python train.py --num_hidden_layers=9 --hidden_size=256 --num_attention_heads=2 --num_key_value_heads=2 --head_dim=128 --intermediate_size=320 --vocab_size=539 --hidden_act="swiglu" --norm="rmsnorm" --norm_place="pre" --norm_eps=1e-06 --positions="rope" --rope_theta=10000.0 --rope_fraction=1.0 --qk_norm=false --attn_scale=0.0884 --bias="none" --tie_word_embeddings=false --parallel_block=false --extras=["capped logits"] --init="uniform" --init_std_qkv=0.0276 --init_std_o=0.00651 --init_std_up=0.0276 --init_std_down=0.00582 --optimizer="muon_variant" --learning_rate=0.00498 --lr_mult_o=0.774 --beta1=0.95 --lr_head=0.00511 --max_grad_norm=0.5 --warmup_steps=200 --schedule="cos" --final_lr_fraction=0.1 --batch_tokens=[8192, 16384, 32768] --max_seq_len=512 --doc_mask=true --train_tokens=102500000 --max_steps=6607 --dataset="wikipedia_en"
MLP neurons of a small language model. Each row is named by its layer, matrix (gate and up: input weights) and neuron, and shows model dimensions 112-207. Each number is 128 + 24 x the weight over its row's rms, rounded and kept within 0 to 255. A neuron's up and down rows have the sign that makes its largest values positive.
Before each neuron's rows, "fires after" lists the tokens most often just before its 100 highest values on Wikipedia text that the model never trained on.

fires after: "f", "h", "c", "g", "R", "ec"
L5.gate92 [121 157 125  89 141 167 143 106 177 149 119 171 162 138 131 137 131  96  82 148 113 123 114 166 117  58 116 111 148 113  96 153 136 136  96 106 156 122 129 137 117 165 128 123 146  81 173 109 115 110  99 145  96 121 136 142 162 143 134 165 122 147 144 115 152 168 144 140 146 139 110 151 100 124 161 145 112 125 146 165 103 122 119 149 121 170 115 102 162 154 126 105 108 144  54 157]
L5.up92 [126  80 110  89 103 121 133  75 146 141 103 113 125  80 145 110 116 127 123 103 154 134 108 141  77  93  99 106 120 122 157 118 139 116 108  95 101  89 144 115 146 165 122  93 146 133 157 109 135 159 113 133 145 162 114 108  99 171 182 156 118 129 116 130 134 115 120 143 136  92 126  97 139 150  95  79 119  93 107 107 139 136 128 132 159 123 148  89  66 156 120 138  97 137 161 147]

fires after: "r", "h", "R", "ri", "er"
L5.gate2 [145 178 159 108 132 144 141 186 121  92 138 145 190 141 105 120 156 117 151 128 134  81 145 113 157 115 132 115 133  92 129 138 135 165 146 109 126 141 152  93 140 136 127 112 129 122 131 153 137 122 114 100 138 136 108  82 114 111 131 174 114 106 133 129 120 111 172 153 158 129 113 110 140 114 134  95 137 127 161 118 161 146 145 110 129  91 112 113 105 137 102 108 190 158 143 140]
L5.up2 [139 142 145 133 132 120 121 153  97 113  99 143 164 106 127 108 158 102 108 130 131 160 154 213 105 115 135 142 103 157 141 127 126 146 160 152 135 124 119  90 126 106 107 149 116 106 150 101 109 169 196 148 136 108 117 128  99 122 127 125 139 110 122 110  82 104 157 132 115 142  89  90  91  90 154 121  83 144  97 133 152 113 117  51 157 116 135 151 127 117  81  98 154  97  89  96]

fires after: "d", "L", "D", "l", "o"
L5.gate248 [ 92 105  84 183 119 148 148 141 165 121 149 141 130 132 143  95 107 116 130 129 123 132 100  94 107 125 117 173 104  94 168 179 115 112 100 167 104 137 145 134 147  80 157  84 147 144 166 107  68 122 104 109 114 138 172 137 163 154 176 110 116  59 117 139 122  73 122 137 136 110 113 127 106 114 148 101  89  85 150 118 107 114 123 159 121 142 140 165 153 153 142 189 152 163 153 118]
L5.up248 [118 116 110 182 101 188 114 137 128 119 105  89 139 132 119 157 102 159 115 105 143 147 108 108 148 116 115 119  82 130 135 105 138  88 155 134 111 155 170 114 127  89 121 154  89 119 139 137 132 158 124 146 135 158  92 170 129 108 141 129 139 111 113 160 108 122 121 118 140 125 131 114 119 125 127 131 115 111 132 107 141 134 161 115  83 116 136 138 100 166 148 136 131 157 127 150]

fires after: "s", "om", "si", "l", "di", "en"
L5.gate311 [ 93  86 121  89  91 141 142 127 121 125 120 152 132  73 121 121 140 148 154 132 151 129 141 130  93 106 129 159 138 120  91 154 103  89 138 115 128 106 169 152 155 110 145 131 111  96 144 141 153 131 110 137 152 114 132 173 130 156  80 143 149  77 141 123 124 143 114 127 124 130 132 143 120 164  94  78 105 105 160 143 147 137 136 136 139 128 133 156 161 130 109 117 146 121 119 134]
L5.up311 [131 111 153  98 154 129 132 142 180 109 120 124 148 104 128 146 120 137 106  72 148 134 107 136 139 163 134 126 122 174 127 130 126 160 162 157 101 133 140 119 103 134 148 142  99 126 164  82 125 152 129 139 112 109 116 115  83 120 131 131 166  96  82 144 151 136 149 145  86 112 106 114 107 168 150 160 141 145 110  78 120 128 122 134 121 132  85  81 106 121  89 151 132 137 108 165]

fires after: "Ch", "K", "cl", "b", "g"
L6.gate8 [127 168 119 108 122 152 161 136 122  79 141 129 122 127 158 105 110 133  86 141 122 115 128  97 115 104 148 128 118  92  93 134 105  77 104 142 115 126 120 102 168 176 147  78 139 126 129 100 123 128  98 108 106 100 164 135 152 153 103  98 101  82 158 120 116 112 137 150 110 102 144 142 138 121 118 122 160 125 113 141 118 167 146 131 135 168 140  91 132 129 142 129 110 111 132 113]
L6.up8 [121 128 113  63 112 126 107 125 142 114 154 127 125 121  92 123 125 111 146 139 123 155 113 172  98 154 169 165 135 143 125 102 119  97 125 145 105 132 172  97 132 145 173 125 136 116 118 134 127  96 111 118 152 121  98 113 140 135 134 126 133  92 139 164 116 118 113 132 132  99 113  81 138 122 169 101 140 192 151 144 131 142  79  86 100 118 128  87 137 116 116 145  86  97 113 133]

fires after: "b", "w", "B", "V", "-"
L6.gate37 [ 83 141 104  79 137  99 106 143 142  53 133 141 130 153 167 115 119 150 120 131 116 100 118 106 106  99 121 100 125 140  99 139 120 110 108 111 151 127 150 126 173 105 114 138 151 155 158 157 111 130  61 155 131 148 154 103 135 111 137  99 138 111 123 150 129  92 162 112 139 115  64 129 109 184 156 128 141 130 113 147 104 101 124  87 132 112 116 164 142 112 112 120 108 129 112 100]
L6.up37 [ 93  87 158 146  96 100 123  88 143 133  95  94 190 127 149 129 121 103 132 118 119 112 131 130 129 105 100 117 132 197  86 160  68 128 124 176 112 115 160 135 124 118  69 109 139 134 101 124  82  99 118 148 116  96 100 112  88 107 125 105 123 153  97 125 122  89 116 113 111  96 133 124 101 138 123 102  94 163 142 141 122 147 110 119  82 147 127 131 139 140 167 135 153 102 114 130]

fires after: "m", "ad", "i", "ep", "el"
L5.gate147 [167 102 174 137 137 124 142 124 147 113 123  80  99 155 112 108 126 113 132 157 150  95  97  97 105 188 135 135 102 133 117 109 127 128 129 152 164 144 161 111 154 180 121 147 128 131 137 122 139 119  93 149 165 116 104 127 129 120 122 159 116 125 117 107 102 149 145 105 166  64 117 114 128 131 111 141 126  99  95 124 141 124  79 158 117 121 133 140 139 117 162 198 119 173 150 106]
L5.up147 [120 111 127 112  92 169 116 144 127 134 120 137 137 133 136 122 151 114 104 115 110 141 134 115 121 140 100 145 117 138 102 107 134 141 134 100 151  87 135 120 101 136 197 136 119 102 131  85 124 137  91 175 154 123 108 160 119 130 104 102  74  99 119  77 114 121 146 141 123 124 125 120 110 109 161 157 151 152 109 155 158 108 142 155 165 110 153 130 166 114 114 147 146 143 148 128]

fires after: "m", "i", "c", "w", "di"
L6.gate210 [ 99 104 160 141 134 117 158  99 111  81  87 121 130 139 144 106 106 135  72 176  84 142 125 132  94 132 141 117 121 142 106  87 101 102 113 132 168  46 164 136 154 156 103 124 189 144 139 149 160  95 136 132 119 153 112 133 103 153 135 150 142 131 139 150 150 141 137 106 130 105 128 136 153 106 144 111 108 119  83 175  98 134 140 120 140 126 164  94 121 138 153 169 136 139  97 128]
L6.up210 [115 103 123 122 115  90 110 155 124 146  93 107 159 118 171 101  66 138 126 102 134 121 153 148 172 144 111 143 124 131 143  81 152 140 105 182 126 139 165 158 152 127  99 147 136 144 146 141 120 112 127 155 145 126  95 123 120 163 129 115 144 108 153 137 143 125 160 212 125 140 114 123 126 122 146 123 148 126 117 134 123 119 136 106 144  77 106 123 151 145 162  71 122 122 170 120]

fires after: "b", "g", "r", "e ", "G", "-"
L6.gate39 [130 143 133  99  72 129 152  89  91 109 138 111 114 170 158 139 124 147 121 131 119 146 144 150 118 132 120 142 130 124 145 135  97  88 130  73 158 117  86 129 144 147 140 109 119 110 119 127 127 119  95 130 119 140 128 135 111 134 130  80 164 118 166 143 155  88 119 112 155 120 139  98 152 131 172 153 146 171 134  67 147 125  92 138 120 174 138 102 102 142 130 134 130 146 138 106]
L6.up39 [125 129 138 122 113 145 126 112 129 126 138 126 150 139 124 112 132  96 108 153 113 147 143  65 155 186 155 110 125 166 127 100 132 127 102 144 131 119 150 108 107  96 132 168 167 129 121  84 111 116 113 135 104 113 121  97 132 112 155 126 142 158 174  80 113 127 144  92 108 125 143 118 130 130 129 114 149 151 157 120 128 125 125 164 134  99 127 101 114 144 101 129 137  98 112 117]

fires after: "f", "J", "t ", "of ", "e ", "ed "
L6.gate36 [113 156 152 138 139 170 116 118 130 130  95 117 111 119 137 134 122 131 132 149 109 134 135 145 166 190 146 106 121 143  92  81  60 114 168 138 104 165 167  79 136 133 140 124 150 124 158 120 122 113 158 115 136  72 152 142 140 109 139 150 139 151 146 127 113  83 118 149 131 115 144 138 138  98 126 158 129 145 171  94 147 123  76 164 152 119 144 104 118 154 130 103 177 140 112 125]
L6.up36 [138 100 103 130 158 148 177 150  83 119 126 123 162 123 116 116 163 117 156 119 148 115 129 119 134 109 116 119 108 160 152 104 129 148 110 145 119 128 128 162 131 107 108 176 135 128 110 115 117 147 174 149 126 158  82 105 139 124 185  98 110 108 126 120 138 146  99 127 151  92 128 175 122 137 172  99 113  83 127 152 147 109 123 141  97 137 134 169 131 114  83 132 114 140 110 123]

fires after: "f", "s", "ex", "ig", "v"
L6.gate59 [136 138  98 115 125 127 154 136 147 111 109 113 103 129 140 147 128 119 138 130 154 120 127 121  89 112 138 143  53 149 118 141 121 126 142 127 159  97 160 135  96 122 110 160 148 100 143  96  94 148 134  83 177 134 131  94 138 115 140 121 164 120 123 144 123  89 111 119 100 110 149  83 113  97 131 185 154 152 130 126 134 115 192 120 126 115  70 121 122 110 132 148 172 136 127 109]
L6.up59 [115 137 125 108 124  58 157 107  99 121 101 113 159 135 145 111 114 176 104 116 113 162 160 139 149 166 151 129 103 107 114 135  87 126 145 170 116 132 124 100 143 142 144 130 118  88 143 116 131 128 134 134 183  71  85 127 136  79 133  85 118  95 103 132 102 120 135 107 152 114 104 120 151 147 100 109 133 108 151 132 148 115 145 118 157 150 111 122 116 138  94 155 144 143 127 125]

fires after: "l", "om", "e", "ad"
L6.gate268 [107 111 146  91 106 129 126 105 122 149  83 114 128  97 123 125 150 101 114 175 126 127 107 114 111  96 133 132 125 122 157 111 143  83 166 129 159 132 157  96 125 134 140 100 130 114 135 169 120 142  97 112 135 121 120 153 154 135 154 120 146 106 111  90 117 120 134 140 127 155 135  64 120 176 122 147 105 154 107 146 156  65  88 118  87 129  79 123 167 137 102 127  94 162 127 105]
L6.up268 [101 131 164 137  90 125 116 140 137 115  98 106 160 111 147 110 120 122 148 114 108 120 124 129 123 124 109 144 117 130  95 162 152 119 153 114 125 157 167 103 134  79 168 129 111 157 145 126 138 138  91 103  94 113 139 105 101 140 126 141 147 128 104 129 134 144 115  96 111 104 117 115 101 121 114 157 125 125 179 170 177  70 176 126 112 133 123 140  77  34 129 156 142 147 133 116]

fires after: "L", "s", "ati", "l", "par"
L5.gate196 [104 140 123 156 107 188 120 126 152 133 129 142  94 130  82 135  94 144 110 116 121 179 125 130 104 105 129 135 102 150 126 140 155 120 154 125 151 108 162 157 150 112  75  98 146 139 135 102 152 103 147  95 177 123  86 157 151 176 164 131  94 144 119 139 145  93  92 123 181 119 127  86 133 130 138 155 100  77 119 130 125 143  99 103  91 144  93 136  83 175 141 125  94 154 138 124]
L5.up196 [113 131 128  76 182 135 113  94 130 144 126 126 119 124 134  89 122 129 157 120 127 168 100 150 120 121 159 116 105 134 120 142 100 139 153 137  89 127 149 174 107 158 164 149 136 158 147 106 152 106 134 127 127 155  97 146 122 131 109 173 181 130 117 134 152 117 130 150 135 136 131  97 130 130 125 140 144 105 165 106 178 120 123 137 119 164 110 114 124 121 147 143 143 129 130  99]

fires after: "b", "d", "le", "D"
L6.gate211 [130 125 148 155 141 114 125 147 104 127 107 163 172  65  86 133 111 123 132 141 137 146 160 140 134 122 126 143  97 119 131 145 122 120 110 122 141 140 150 114 103 132 134  95 126 151 166 101 142  99 148 135 110 126  94 163 176  85 111  93 154 183 105 153 124 126 107  86 106 143 156 123  98 111 120 157 116 141 114 128 133 121 142 134 166 138 146 114 138 117 147  99 167 132 114  90]
L6.up211 [ 95  96  94 174 123 115 104  84 123 139  86 129 143 138 130 146 136 139 121 164 148 135 138 123  96 150 124 124  82 117 119 125 137  76 137 146 110 129 121  96 144 131 148 145 129 117 140  87 139 102 124 143 116 145 135 123 117 110 135  95 131 134 140  97 123 138 125 128 101 138 193 140 141 160 176 128 137 134 141 131 159  99 164 157  93 147 114 119 107 136 171 144 120 206 124 127]

fires after: "R", "t", "r", "tr", "h"
L5.gate165 [157  78 149 140 106 103 118 119 143 132 131 133 172 122 101 153 110 114  99 112  84  99  80 158 148 141  91 133 121  95 127 146 126 136 128 171 127  84 114 150 128 119 122 142 138 129 138  77 141 158 119 112 129 144 149 147  90 135 143 125 132 121 133 138 148 159  72 133 141 126 178 154 117 168 151 133 119 142 127 145 116  98 159 138 137 129 158 118 151 153 121 133 127 139 131 114]
L5.up165 [114 138 139  96 131 154 137 163 102 104  84 124 118 108 114 138 113  98 135 113 118 107 175 106 107  93 127 178 114  88 134 129 100 110 122 100 126 137 119  77 134 176 146 148 165  78  97  98 134 121 135 132 115 131 119 118 152 148 135 163  99 147 111 135  75  82 146 142 132 118 130 131 115 111  81  72 151 113 118 113 130 132 129 137 108 115 127 121 109 150 109 110 143 130 149 106]